config.yaml
hidden_size: 512
norm_eps: 1e-05
positions: "rope"
rope_theta: 10000.0
bias: "none"
lr_mult_o: 1.05
decay_fraction: 0.874
decay_shape: "linear"
batch_tokens: 262144
max_seq_len: 1024
doc_mask: true
train_tokens: 902600000
dataset: "wikipedia_en"
MLP neurons of a small language model. Each row is named by its layer, matrix (gate and up: input weights; down: output weights) and neuron, and shows model dimensions 240-431. Each number is 500 + 50 x the weight over its row's rms, rounded and kept within 0 to 999. Numbers have three digits each. A neuron's up and down rows have the sign that makes its largest values positive.
Before each neuron's rows, "raises" lists the tokens whose logits its output raises most directly, leaving later layers aside.

raises: "-", ",", " in", " and", " "
L5.gate685:463470391526435550473563554534445531493578515550526539450483562500531535463527466441512503433562455468482495527467554511508526553463577487519443448445614492541401482508525498471492450455456438555463482481533589416648505444534507529473549525466464489493405480546497508468501510443576524531514616614399483468590534532509474539434480570537484534454526576550425478488541562531372479517513564543469521517473509458537450604600503431428528462513512541502514470536531610446500562478454602580481445490525497446490529486598586489506454460360441564455552553542506472532547602518522562476
L5.up685:473524493490416549429506520542487578538460492523511519488521544448519474505523459405463510508523535442439501473515562482448410591499564625549483583456568553534512469462512449461519478481485469508447495447475541386636456475398535498521558470538463489543412529598566454453521496507591531537497537559453478535540481559489437471491532633506466534552461539561475570394423520496438439534451497493468489492520477491499613638485391404566533449426427513467508531603544515443524564438606588445455526462628454590430476443437568425548507597442499450458583504516477471538511599514584560415
L5.down685:536417578543540474509548471545459450491490475402457503461470406500522488548452456699504431426425536536513470489572459483499489510504406461470566465512420515531597511478494491580447572569522546493490535438483454582438494507562467441466427517501519455562526531572471505545523478451535459402447429477543521566471490495490576536521501540559542358464501427470550488531452518539542474446599488559451592462538498582442473365492537569426546557513426432571456434508405442569532440432540487509564553490519470566388470467540467455506445553568528450467476514517547570527485517505381520463

raises: "o", "ine", "its", "ik", "it"
L5.gate476:552495428549439509483508485491469521486523572538347590567473486479419496451492494445457488517464557430472476651517515506490500496455504487597537526563623450479500477529508520651583555433472501513533512446521498517512502475460551521424567437475554483505469477529570432453491505422488484498478563498449480445540548520390466534458490567562450475466516481499482540607491564441452520532496484655479584445474487586562468513481342511495434425453471507598533515555423568431537549471559521507543441428522530525460518506444561586503517558490531495515448466517553471547420467431485482473
L5.up476:559518427547513450528436550556406472401492530430524572556444584529455423516521575495403531502538487502627445538452519487469417460442507527539443510562420496479497399561417514435573477553496522542501516535640451522551519567524488444449444461516460563473458491418461499505344541409509618477390527534499493326455476521483488466477572440507515488532525534491455497524433538492536497500543484423521470482560481495525544553436484494576406415538562422516605522428469468443494545599579608467476554530451539446552523477460572540434564462466518490584467480439524411537522515480459482532
L5.down476:487535509500521489499466540610505521532576562527513502514497395489471436465467490483473446521502468517466572562492591486495558581420494441510580478562489486496491470541577532453388455511525381535536473452383473509506465458531467534499464433508524527449528503522630542424565467383511379522545574552562572543516486468468434511620436426460459413525378437496483483484478478555489503478530575541442559539461498522470447571511467490472450541539433439533437444469490520532556467416548446523499498455459429529473507615575632453567466472477517416445508516513547577487462494535573613573

raises: ",", " to", " in", " on", " by"
L5.gate419:600535471490469562464513660561463499578504506557517510374479507526507545513487529493463528556496471500524516458512537389505491559532570398588593466410548482489504466546457496438479425497480536570454414534575534477492534417519534437520502510442429463513468467569517507450456497528570499552487550552488517457475478510554488472459573502478571560520575512606507424435524545545423527499395507503482461422539561458539506558500575514555526519460596536420507595514538445475431509543477472524375497461486530486480486379452491564533484426438520543469555592573468566464474569511493498506
L5.up419:622452547409433530409482580498568417521538517567492468425524464515536589563429520559466574562508495541418539416530481472482465414531574526520618485453457438480411374511473467358538502492517519484461490574517592462469480513487569498487503460456411450538531516537482483471433500494592517495514566606514544518495528487516555453435538548489534542570500556466547410476565507454466449491482514476543471437493452471539543565528506535524544537487511540454530540473587345510445545551431592503449536472592515465486489449524521512581543438444590508398485652536482624535442536550514438512
L5.down419:471507512449484493637480381429528570514465425433485474569474422477480450498536536435543438550457558467518536447437431543419507457470494590442467553537557484522506567428557473539504572480471410448513494435467467487544498558513463524497527552567523515493624479480524483528533577410506539480511429399466523503480539528518428477502480566542475408488501525402551517480521522479502472524550446493484554497545473485498466484374464523533556440478438462543469474452466621488569468462502555431590485528493518486485517526501490457511546576577476519548500453475520459504526470467517441542

raises: "arian", "ya", "ox", "on", "y"
L5.gate1341:491445558482435475553595574540476564489577456513513537539467452486538499511435487494406533576498488519489479503535519449411525464487488434551510469529533550488487487495478597603518408446523491467470559450598677484514462423501458474490490534483579500534440459414490445461422478462471547503548480489463512490504535498486446506527471455482532465493593582444399511515595523450441538469474492545402546518469434561480474532568494495534486508502497528553459543501508512556430578442446543430451465384535615459491452553553620529534536556556517425565527466454520556480480567493459592466
L5.up1341:460470586442388543535454623459409553562504513636502483478551426528455460468511481567466502468451519485472566578492497512602585444523454422539445451455530544506550475457542509532542403498460507468556517410642558491496517535498543517509608452429506483439545493492461477548578458536482455473499532485525588475568488420493510450432430499529543498520537515522456515488530445484482529534504488446491493479511426590469509451504493456458511548505573494517529339491464525454442508487447607470483435520506568524445544473505549567355477470483493598451584429513512451521603426461501411558
L5.down1341:577582434570564533433449494525485527507495597566458415482465494434486417533436516524572501581472495562485504582493495504449504480488495625503531624533528543527559533472413474515435525526511477521461513502462502535453424541521508390500486528492497554507518483526511530382584547441512552560463510543428568491408542379545494465475470540481502483497519550490461526488505435512474503442569618521581476518502415486456444570526584469498549539472530552512451501473544479504563480533410525591533419532566494366509468481428479518542555525488533500507499524498492564570513455558559600488

raises: "der", "ed", "ally", "al", "es"
L5.gate513:617482413499496458494486504412534555499390519428485566541422509488523490469533494437502498479507524458522557518450603479505549450463553476452525548493535519531606455413501442567477451581532508574518504449514420466524518446442522557475493484480487379521463521466524465461390442560481502487519509456512449573490500534461525603512482537464526505497494507568491409525609561581438507501521493508564583546513504539466471602580644520476487509458446449471510396625488450509548470410520480531531547553472495573475481437475494468453489544530493462544547431479454499487522501426493446420
L5.up513:525547439423540453521460433523631481445499524419537570513548484508552487598539473515491538421555500529547498468545530488539499510507606534408479506438455486455422461487400484510581455570512498571442536485580530556497587571492474488483490491426408583523482499443508500500503392502395538623409458565489527598523561505579566573470423463516439471521489549459482434428563483526589435506486490522485589535602499525431529544524553404579417510476540424491547528440474574524511555510570631426457555494438492536516633504439559511439507508516549560541551462487477529484522475505535511446
L5.down513:449404618550502462524513502604451463496527511434418501550528586525484540516430607536424521498549415453511480505446527502548531529527516538495515539495393406374471520489514498534415555472481496487476506417510534491493475497567422507396534534539507492491489518480484501414536528503507549436463488479521464482469506423425469439471530538471504510444471473461452523597436463500415508467536543491507436472542434485411532518484474448432527511502592519527492465448414475501484500481544521458417457558557554543497546499619593551598523460477515475552504565476508460521599550532500408467

raises: "gal", "ty", " friend", "hood", "gre"
L5.gate318:544485446538452495525518610505431519595501450521454550496513480564487456456471547448513474465567466600571496451491540443519536549449484507505515451434472576476465511466423598523535439499366516477505434497581472446473516464504503392565490504566516385487525474518532485538504581480522390537479545479532497483587506540545461508522472603573467688471472585520403489562471498452525459562522495520448475525491520470494483549468565539475554488533442401452616466537586519504471479480494408538492552498473475540553515442484468459480460545536511524474507552491327492488465432601457488451
L5.up318:457486507523462468496539500537458495526539487483558466469519534532529465356483567412516558491497540483468444402510641501520588483459473559407542441452548445457470471493449486469567478522409558560535477472488430507417477458487494553512574471550560447518540479469472493516466509552519451471555514504444497420525450444561461504536543551531489517487541554539444492545444546514606559526561568481449476466485504493435340494443499464453459484608497573507549440452515528571482412489474528504511515551509477527611590535505498503552517546478534392534481502408372499555572520555424498454
L5.down318:520472516600558433416524535515567494532508565415542558464507392472437544492444469547548465460460550474567578559526590466385589465560493470490497557548495512528482496527409447569312562400474512526505460503498479430489504478508423566531401520525504580459626535532532561509471617451416636545440519522541455502482542524468513527606516477568490511557487526514521505433487512573516483455552575445445463466460498489559522447514465484442447598572460526389434473471520543497446460532511476478510512507483469484467509494497487618505583441528430506496546437448424511599508517522522588470

raises: "le", "al", "led", "a", "ally"
L5.gate563:448544440519455490513543550521447543500501593503639469451563449522462417555449490499608574444452519503556524545481441516434579446441473543520465405536522502587527536463522515497544539456493617483415587541501536423505589455514441402478504546572484470499454495498576569452456540420517533448485403463500472528564485571478528534505535476528466531577483482542517476627564543552455460554483546452469523480539506511487488438609530443523474469475493483582464496557503525489543381536477516494396472492551468514551536441467545511422557486501432462506596540485533561472504590525519436474
L5.up563:506473510559501546531466513532507564434509533469514440411496588589471457494495533483546519523451432525571487525418438464438472494498506577403616512502485535449540480527464583491504431572458550462502482501558514517475487548618545484437472531612461511458542526565488561594449438405481511451515541489438526516477561493529486520471527429546532523555365540471614508495455375490494537402525493511562562376540445481419508476483502552482551564442437481452517459398538531521551513478505502486523583512507472477559478522483559534450607471465473499449432470451444491509491596522508397395
L5.down563:456568485505461499490389546522442533550513519505502518477560498445475564439511512466513491522446557478466553505464469505519537523505433506522432534541496482404514486548465585564462583500506602413412503525537501553520490490448492482450609591428528566447471529555555612534480531550576516566485527380496511530605483508555489450463435440510480484389425512599531570549634396433540455388499523527601500485529424522452431544512410437408478501486458529521538540445564488468495537464514535549511524530498504498527529486511461604520519518543512548534553510470563395460499545440425562518

raises: "ose", "aries", "ano", "ary", "ature"
L5.gate1024:511444536491409547485511505490499509533597520482526498489383525568477483467513475460478549485458485486470490423463463406426492548577532563481531484480490466631548600483501567454481414580447513472476534478535508456486578504483534401533414540558439511485626410596493548523442536438480510503400472444511514434525439605527430618409534496514502469526498499425614535453426589483489442500438482541546459444503435410515505504507500451485483514448511547476503480529525454431512513575586459474447475457450472529428429513513576555508574444474546476422483493400571539429486650505480560538
L5.up1024:475574504476502597529476509475492428534471626507519477533535523386479443422478491489468433497394565463533511418520455531489515459630526461510467524498511457521396542567584522583498459544536498483541520521487501493459489466474583492525492475516579476477561497386484448579517508477483430524383426579474420454482565542484494522536487511481529465419451432560574500498402465510527531529430457531538538493335486477512458485442394510596402487438490399542518534599453421460544549547456502557463524524448483576513522504430502463509603498442514412477523406487529450470549603494519410522
L5.down1024:584414530525519562439451539532503427477559497618488502537503458548576492504478404422549486502556514556584608499410522506443499459511517479460560520531582529532489561495438537474538525550479565511563360460495421489480506455496478531493478464451435529482439524552433519431430432629424476481442411545509507555568539621610406513521500587543449521442411631470414546496588519425480467447483496537508552516482416460405507617452475524494481508414532508535491484562566513544524497515492493503522359389515443467457461469516421445465489544446430483457532510484437447425551504551512502522

raises: "its", "it", "n", "uel", "ister"
L5.gate839:532534403528574615458438501500380602462450558472582523506509442533492483501544517412511491321581485479495426585561471531411527503520560484514440532396522491462530518423534593481494512575399434493445523573425533457443480507441438352567364466466560522472520436515492454546501450510497614512443480509508570427506506466534528505425405581584493458478500533491445503475561504480497513493507526556503549591411476573520459552538587488464567508572481451461551513546518487568429466550517504480493464590516507430518550581520472519505482467505559573498505541488435438464481485486490494525
L5.up839:592550593509457537470394441477452451434475486498528453643417484422484449497436517499498494485534483520425437484586525549503459486532425485540491432512529460538470469518468461531511488472585496496487508531443488503486503501510480432492482509510513589499524478519511505459486465533507379487501582454490514359552473452555515440526470551379482553508504601529410526588504584460441440548551536512473473476435547432498505417473503507476553532560524533438488438535520407478442461529446523474451507430621477529599564521507592562511511532470478532628437460520425618589540531493474500451
L5.down839:514522393492550523465450460499466429558494415524529532575562483508490531537457411511494459511508507546545486514477552528544525368519498389530484466587443594502520469481516563569573409464476388570453511504513453499558480476570489520500542415441476554511593567527484476478463496485590431477535625509481519448484498481560569531399552490415441529590546540476421457494564496512432465432555544575488423471483497492488527511531452418535474508502540473414518520534513479606423397435518439480535536608485451447466431510475450453451479495474460478508469557549473495519590547499556479563

raises: "na", "ne", "ster", "ke", "ler"
L5.gate989:616513481529533567468538568516474478514453503472472546538474492447522452530445578513593519511426528467576526409461479538529500454560597518462539448485462611526472473558532569420486440444530526602566369551516496483389408456402545506469529499466421522479499466461513483464523562527445471549505529449531516552382510478538520473544414517580567510458521579618452474481562514538534507487466507517532586484544452489520408443560446499589529571478493504515513517483516538501591417538515520493429518469437558518532500549524469555508471381431523440523537508535475513408519520568479476532
L5.up989:593543503491565559417535506442500501547490526437455549501469457407468547475522531459491576472488498475535529466514535532534478466512452562439419583504482494552396553499531469454500469437511512498562356440503520512469480572486489534401591520425485378495459468562471608433488425537500529503528521514480422500480442541546580530504478448574514465482504492475533533452451543490538520444458501432537527459455567484524448385554448542516517518482552527519502453461526546615557477576495504498569502494496494469481565494583485459505462471392481496474421425492511440538557452483488464606
L5.down989:478551489452541523559453493461498483529487488541451501451451523478541524406592458388482523551574492440535501536486591549533421496508440475567513497472484489489434625473449448567420561474584437525508545509425428446527549538492516438602510529544516501440523501557509482501577491483405537473580452469426572474535533481426505544433509476455482515581510488571526482400356415457422494521526481508522486491547543500457536487478505513544491489534458514499448515545371492394447553601403456524519437531458485611482546424488489497488624508552551483483525503473545511505559449526597550544

raises: " that", " how", " about", " whether", "]}"
L5.gate1111:471484547587529498521630481450462594534438509584637580520505554559489450491339498479520490551476473421570491503466481491483524507475475358546546529465496497497473489497375516563446463489547441428425614548528408452518537430500450522456485416430551459454499435468576462460485536485550431565430514436597473518535416570552465435498544403444420487475486511551429453551591513524467562412548481580545460536454518517484438462521486458589540520463564518501508559407511466386454452485484510534425543496495548455493489589437512538582547485503502479499477530576478464447486477539504481468
L5.up1111:451412477584518504517509484462504475508538458533487486545465456482455486479468468497469480512536454570557420465539416461439464528658541531495388571585503492518600530542417526437476424435491471480496543603475465596542514440462441546530461489479512601493571584401508459500456518518465414429512484513547579451368441532510403562497471467522453538505515553511416542523595542550528536478514468577529468531403591454503454520475458578461496537504522438508559484532564513512577478467460536533544624559565484464504502613443439514544566540565499444538514480484484507409483514536461446454
L5.down1111:496551465527528533506425512518523546450592522459466613367476435438472460473531491570487517518492604488459512491476403509529427528558452511550533533488436535577480403500550574532480547432468556474501464497425452465617524377462505474512539529554507520573445489413548515504468548494517525556490522515416580451492534471518576623432547489404459625569575572468465480533526502486433494537476508530589511495492504556599549607511595408540389555472523474475582451562475524568558479467426540451449530581468483452507497551550509469488521557492535471509521543489507482633476547460531505507

raises: "hi", "it", "et", "ig", "yl"
L5.gate79:492574560435523516439466478422464535484490543515552475516499408463517487503415426527524573389542428474526525503406540499447577537451514437559595503530457513507601429415481520491527426447502455460512447479576573436512557518507495477469509508538607503495413516462538399458451390511495528479468438498529555439533487524540575522564462567517666496467634607509444461513542596506444478560481619511563591427502435419471469468480507464407516477406521458494495413484474553494505491492556609511492580462502474515450526574532446537440519531507517557495589501465570495491426437523540489521
L5.up79:481526473520484493518482555460462503554563526494565457559555403445518564512434467575566541401517507468509463493399436491487499469401440505521547566543484542523471533496503512429523460493559507447526427472515480497425547481562553554537546443600571439483463459512517469522480378557462463429493592424468479527479501481441615481489392474440604439545517519497505472549501513467497500495600582460543449443425477521409462454586538453476531497522507489578387508516506451559502420538449464476543593504522448425463508481599418522388499575494494449490538464505580558492511427567393535548
L5.down79:450555484538590548547553476496526484512520541469586424460536479563560485518542525519582530440622512518447516497488472513482445545527516381508497509567471500513442485508590473447510520455609535510375555483475475482518430473530508528500548477518556466420560575548467496517529536486388485536418548412519512534467442500491475452480483463568473497576436451514479459507484424478521495557628451532514477520514416488505469456558558575544509537519511541448449527594452525544541448479433470552566518640539498498492469505552500486517616479560529428366490435516519551535522567568493457460

raises: "ify", " use", " him", "gin", "try"
L5.gate1292:555515471543494479467442599549403450424375536463454499459492479462443544478417524488463495560548531502555441506538573457451482407444508547526487466437501559459475510470426542499519514567465519543450541549533525473432561391467437533465559617469477486481528520528522522570427455501588542487466541436547466555444426546530504495563490513492572491461503502508524478559466511550454407483462514549487516533477511480454519464551514582469391446486541569509625526434451521434555450445557472518424557436569521511553481481512558510503451514434411551488410528619438445505450511572589492334
L5.up1292:457438419524532509431506433549453540497458587412590555546431488509483480433397457433496455511514518500411458492457520465481478513544508547543532435493464518449432570525432600501542456565437485548554525455526429568517486474466388449462491567525586488514591489516515478550481509578500533474456443486521449535531499501481502456545420577459572483466475556595467425485542651514497429525419492455550493536538521477573498460454570427496514441494500509432615578467464542452487471424625525479480515472550434501592509494635520550466519418360423561578500469500493457443504437469593479481
L5.down1292:531484523480459495503537547470553491520519448484511507525508569506455518484455405521514570487532521576524577507520449455569502377504526486505520476551555467507496442543493483466510401521504484541462498506609519575464485432520462596486411526503515480491450554423524512488398490505481382534571632523483544465532518482535468408474561427481533477420516384482432404564504464495380531559565541461495407513555531442473480479594424464551478488476484531429496467434608420531487524566442539525457511472463454410437449507470476526477479476576428467535495469560465420453495486472542525549

raises: "aries", "gram", "gent", "ates", "ary"
L5.gate101:464606413454528548559505552455488515558495594560579502433515554485455479513499477409388549476538503537478567488546525494445509547504535413494491531446543563559466417514468417551369513508538555569455425502514520503627581537538560492525480587461588459464540470454520503466505550487498482497429541467554502514522511515478443488488481510520504491452450571477530538578515449493528500586424563502457566485514488487589575456499570484459537467492499476478507526520512512504514524510487585589450430496440503531516485464523523411465561549454450446429510444424487533535527496485467461475
L5.up101:520529476442502447479514494457550467577497450490483512486499469501529535515453511582627471591495492414478480415465441490409429499491565458480472471482524479557622520532497490473480563549496518424585535546506502511499624451454467435536473545582494461535553547443509544455546483562468424530405557527496521491476481567471474560564489527539511422410487574541515499606500596470498449459553492477587470483576377446346487485487513552513502497574503482532562497433417467424465412509390468493423473473510417472444554483503556527502545529524542402583432528504401533467530540491462512556
L5.down101:497493545472553489583506521370460509472540459548515473453557543516489502496464411434433547439537425545538451482532376509549513467444435546597535458544544516439488494423491489373528475464522479403476487524437460566558489481373518596485554531392508497468543566493509508567528587542511539442548488505497442500523465457550541448561449429588438597504592500414525600509479526498463496475501529511547419534506544443454581370483513476564419558486497471363523512574537489535552556546516528484604512536417439535527476498525483492417538536442416446534535476597504526513511473584612480553

raises: "1", "|", "===", "-", "\n"
L5.gate302:526559308488531524466493540395473544436501518514542558581451499489474443585482368404580561427549489507545526465414492568511494574415560464502451506511475581554524503516523478521530503652443535580481498522503494460531479451580504546412471464573550455475502461553550524491533548387552512492462455460565450527571489508494448461365485491510544589500555437412513433520555494563466468516484494535512486484478544474539543491504590588483480491497588503500544433376516509440509472434485485584447482477546539489464481494599484507430454423478503518574446433534475513538568472540483485433
L5.up302:542418519579475526479470463459505516464453586464513424595584557573509444487500378381499497515476561531577533538368483472511547487489518474477485468484517542495605535562540476509537566592502444486508445438381487498532441517498434551586486526548553563585511535522461529542498504488545490486466566503516516567514566507454471480374433504485562555528521457454482453533506517406561492536564514487564639405494464611515522473525540554454402504505538446428489398481494502535492481449514527435475480459507461460508449399643563489420426456502480519438517485489521556516574543548482472550
L5.down302:453525490486459426549554516553514529492518516512595498522544551506550485489438480430520416599555499497484508466522485492543512425546472473510551478590469464439482439522528382555597598511514484537547464553555425525641526462565463477571569506494538539545534492494543490401477542489534507438554507536462466531502419509487527541436476596539520591629590516533393525472454476510462482503507497566533569414515461502424496522517541508464468588542424488388387534601530460485603532501457470478472472480415541447537512555548452436493525440470448458451546492441455504467481487555535381560

raises: "\n", " +", " ", "s", " –"
L5.gate9:489461482467405595521502576406580467499464461482520444439551498617566468555487517443468536401495471487446462554460487543503459474478535537434541502497550427520577504472455456465539513495500506523533526486503561434595560554547485599530474521582479526429458582538573468448572584543563445485549475403528516537518439527526474434485462527461463585510500554495527526492536480444490526531445482446515449548581453431572462548608555601407517502471589459411445496528654584530500499475466500626521447530466556510512472485489504494481552474454495510558579548517482324458539585518623420438
L5.up9:417502485360475575466508524474570487574611496505580459404489523572520541585524572490450513444485515532511490548534459490497414346516469495486479534470519385490492521444475453505506532531476486482440555548500524542600557526530475597480509512500468488426494563527521513434582418463587414518524497525480677452493548482583497454489560487473592504483463528513451463556486448494464489534512569456560542487526530528516455446496511583519478476438487444491442592511618532490502611462440489559573382521419434511555568486550526435413515512462507424529404554474500468484481512504592437497
L5.down9:485530452455479509517507535555502500543452423471498525474486560545547471543542530560555456385560419452540527581522455562462562459509607540524578505498537450614453481485555380514513424452504484511504516565395528558500535477503513463526437500386509446505504579482449465491539427463534445489524534593568562484457505524499572504535544491506497489572497518499451478421544495543407592496475523495528493504479495634512544443437496563509439440582566523466562495532512543471525475467469477459508500526597534483476594537524414451494469418520519414512470520453452605582433523473447547486

raises: "li", "no", "l", "ma", "now"
L5.gate573:503544502458512479499458485445532470482426484547516492511432485585483524539521447475503526428534388561479450485496579439474581468433563503499562455468489565487504463471510504569508462464494431495446463428487675509504469455584546572494486613540475520545493474594484415405524437571585558514448513485565540458501511443505450380460526511512516518559524540519416367548477549504412550483488500514445523573499510495548485589458501486500606579431553480476490506571549513540426539452468562505434471526527548424588474478505494464470461529523560529504505574471393575518542469447511505528
L5.up573:499526431473527448466543431437509488488408501401449400613414560546463600490480468506563470476539550501532524435521464451513554553484524431505444486412572383463588454526554509495455563482497483454504466473506498510456501386569596470495455518584539489521484476472491431542493459499580419489454518550469519422492421509558458480521471408561408508496545542492497488578482597485403505465529532432528498524512503524528479471494503499506442552562449442550436508490530523535554432427491481628495526467497438469538489453513476556444524526468527464480471452373520591492596495510489518548
L5.down573:531570565498509501498453448534454469506521578532571503519477471544591514562429536434513562502529514481479442494571482472482474489550453473491524478527508537471471571549486527518537515452524517602508542546547553516546404487468423463474531464480493519514476496551497514490478509504589499429548437497570535520439467471466510502484442441487464453558551503533472526517514608464509446500440481547520556579559496514535536521456476425513499499470448523421470526495535509497426517573461440506469486481507473446461504574465449526463498458556579579494518533493564447465520511413503488510

raises: "|", "\n", "|---|---|---|", "·", "|---|"
L5.gate120:540652551484392489535478573467450544474510534523476462502386485498499472505520554447458485499532591558482555491396449492529549578533453432525472520550504508479623506522557515544576447514493571568539509534455506407534489488512577585458428565408473486464488477546394492353491628462533568509457511495428546498499538485513451554465473470421545553522502589489575496562628497483456483529511569541579518504499541470566535408573601554501534512491521464482566546478549450472415558409514550557526440382575484490482536425526503496533490491509529545461496524562457562514525430462531471564
L5.up120:465553458559375486464456510450588460492438574563605437509478492532579441491449479385385522450418458508508527542497488570468502588434463450599572496570472533504465492509498435495551521567620470453466473490483492460542468462499541422458560564496553460464556512568489391454534481471513560516495514423564434483526538426561483553493427482450488560551520569478477486489548507454479460539544517543476525540443529488515522527548574501455592520392534558452504429520555496539377519539497523499531506504527522522584500526560591471476535462496457525451525535506435592484583563522548507504
L5.down120:504502463505435504506461446526490495503453542411501401508476491453617487471475485523554411544547480577590471533446511533570488484522516481499540524468574516460473490515466476570537496524473452541518379519509494464543551501473482457545500460460546546544482482477517508431492478608458486553504500491545426503428482426570501513565497528523578585760474500496498526463419467424481471510460543479484551582379518522459581471522477442519542513462514474463481590493520424486478570437472500459482497505540454535499463561468517405477505555498501489522527436439479450508469515487538509536

raises: " was", " is", " has", " could", " became"
L5.gate450:533497428465436494501650550454514465567521463472573470487442517533506498488578551515472469523529598462509560519542475471454555479518511478461532479557527588446490499396448402553533438454511545534470573523613543516537488538535414490506416434606487469587555457578495493468480597562560494506518486491480429484507535477407480562392490467509493562539509496565441494488559550575441581451500567562502497477520485447539497533521453517563471544443530494475518492477537532453509543480532502509478486456423496552503533473494537475514534527525507477492562482525519481498575528580572536473
L5.up450:544445475469533507513525622403532492508583509628534504518415435514546526482627533548463568543521598477500509546568513526546498537565470466495560546486521477423561517452513399457511511479520497534508528549467551576523537504446423490519496407483467539502539575537396477483473552530571568454554539512589404512622586473577558471453491495545542447590431498487488542473462457499464628509587487511561497467493473498596472533497481499524493532470361489501505504461572512457489493452510478416546512494504481530502515474510557429502559479542430534444582422491551468536551526535403435491
L5.down450:513452489481555498488561481505524500475494570500472553439581514485494491484507499533442533532412459560524432458487528480542486418502530524550510526463466525535482546589479609465521455498486520527503493540466394469482552457484551429414495584465518528451354570438489445474564492474537554476439590505503457558495501443628524469492451485558471357433459541460574628459491520390554512502492476410476542497396456479541463486502468486460482485497526540521502541534529484499541514447552513582508516573486517446581534459470445512425519470369460530449488595557520488544469405469504409378

raises: "ore", "ip", "net", "ile", "or"
L5.gate217:438547449447511459523469550440519455513552505413475441556519578490529487425466478573448526490470465509403464535434576450544535375474410520400501428537480576490535427483479463547459459470444496546501639494473499406526559600464519453493601468533478514436453469438448553563516532462546466503475456490449478503571474483534571525484456464494575526501595501481490467530496448614457550474552519499514550563441384491540501491556455485476530559544528474539481472506603466487421511525529583468574566500469569443535465460425450445546534427495525563494592430593522527406458495540512488604
L5.up217:433409526522480526480546568472524557541433445511494481569530538369513437486495496482477550512496526572590557489482518596492527542521455501583473448417466447586567476492495496547467500579496560483486507452424411468472487473528513503557512515587472478509516606435562505583442488500491429532542513499454370396491470626556595494518620493501393476468562557542435537446426474478474502443473523461548522473433524532465530549513477485359495519574452404521556468482517538546497547434564479530524589451523460463555435451488459466503543578520490452521503504500569445501512338460470564558
L5.down217:461523416520544509458426418551489484526464457558470450476385451505524527507493616492532591540597511445544530567456502439490522502523524529556413610432402578526507569558542490438556421585487414535423489550579466534552463464437434522508473581474500470551457527492497565470500491457407437435542439460524501466471531527517446552455538465544473494565391577478407490492541451451566471412512462431525553518483462518455539465511514424487573579463457470514496496486479476513572513534498468519466584455539539506495556445489489492518528491578433481370413450519491540452567479493533449466

raises: "ius", "ization", "isation", "ism", "ial"
L5.gate1041:618455499551441431505455517505492518493475531545494442431502554492492530445499346452523537499569396522473602524430474539637473485588444447481551477596567500511547481572463507543494445521526470524496477585497565459452588518549551373514574489470390500453525408468493539435509515577538491545513496469490500526481512443525493473425507542495442477455404581493534504527506494499408572569445568436528518473479516491450504586532436419494523484502589459508513572582538510459531598498520500604484517546483453525521533527530565504541522506519420487475541524422377480560572532467647507463
L5.up1041:601597431501586460515506516458471509422440537488585471407518489439453508458510481486496473546501548527557527449487522425428487534586570485479493457513446478489494619584547493475550420520506546559477478469448417471532429484502525359500580483547502381463497526486534501564434561507528557560607410542496478548490461580501525563403461523351493522433515455569489570507412618454486544593467434519535534484512584545458420441519456458480527522540533529435434547411476530417503592499517449489549414491505488591523507520453538526379474591563515540463594456517476485496525454551561521616
L5.down1041:462556634500528601536505515518548514545519478533445444572403449530429372528422546549511518547517446531575528494525481529475534470492503559549490437566538451522454482445542579462510637645518439459594427496487497545498471502498502637532467497489474498443496559567490516421486411440472495515430522469401485522458493415500488424548542480479544438387530574480422452468543494616534540461481617545473521475520446479534606486475450518486472462563402582503638504540447478450600401492453548467479494530464420441612500493435500496516437487480541548544482545523496433491541469444490519474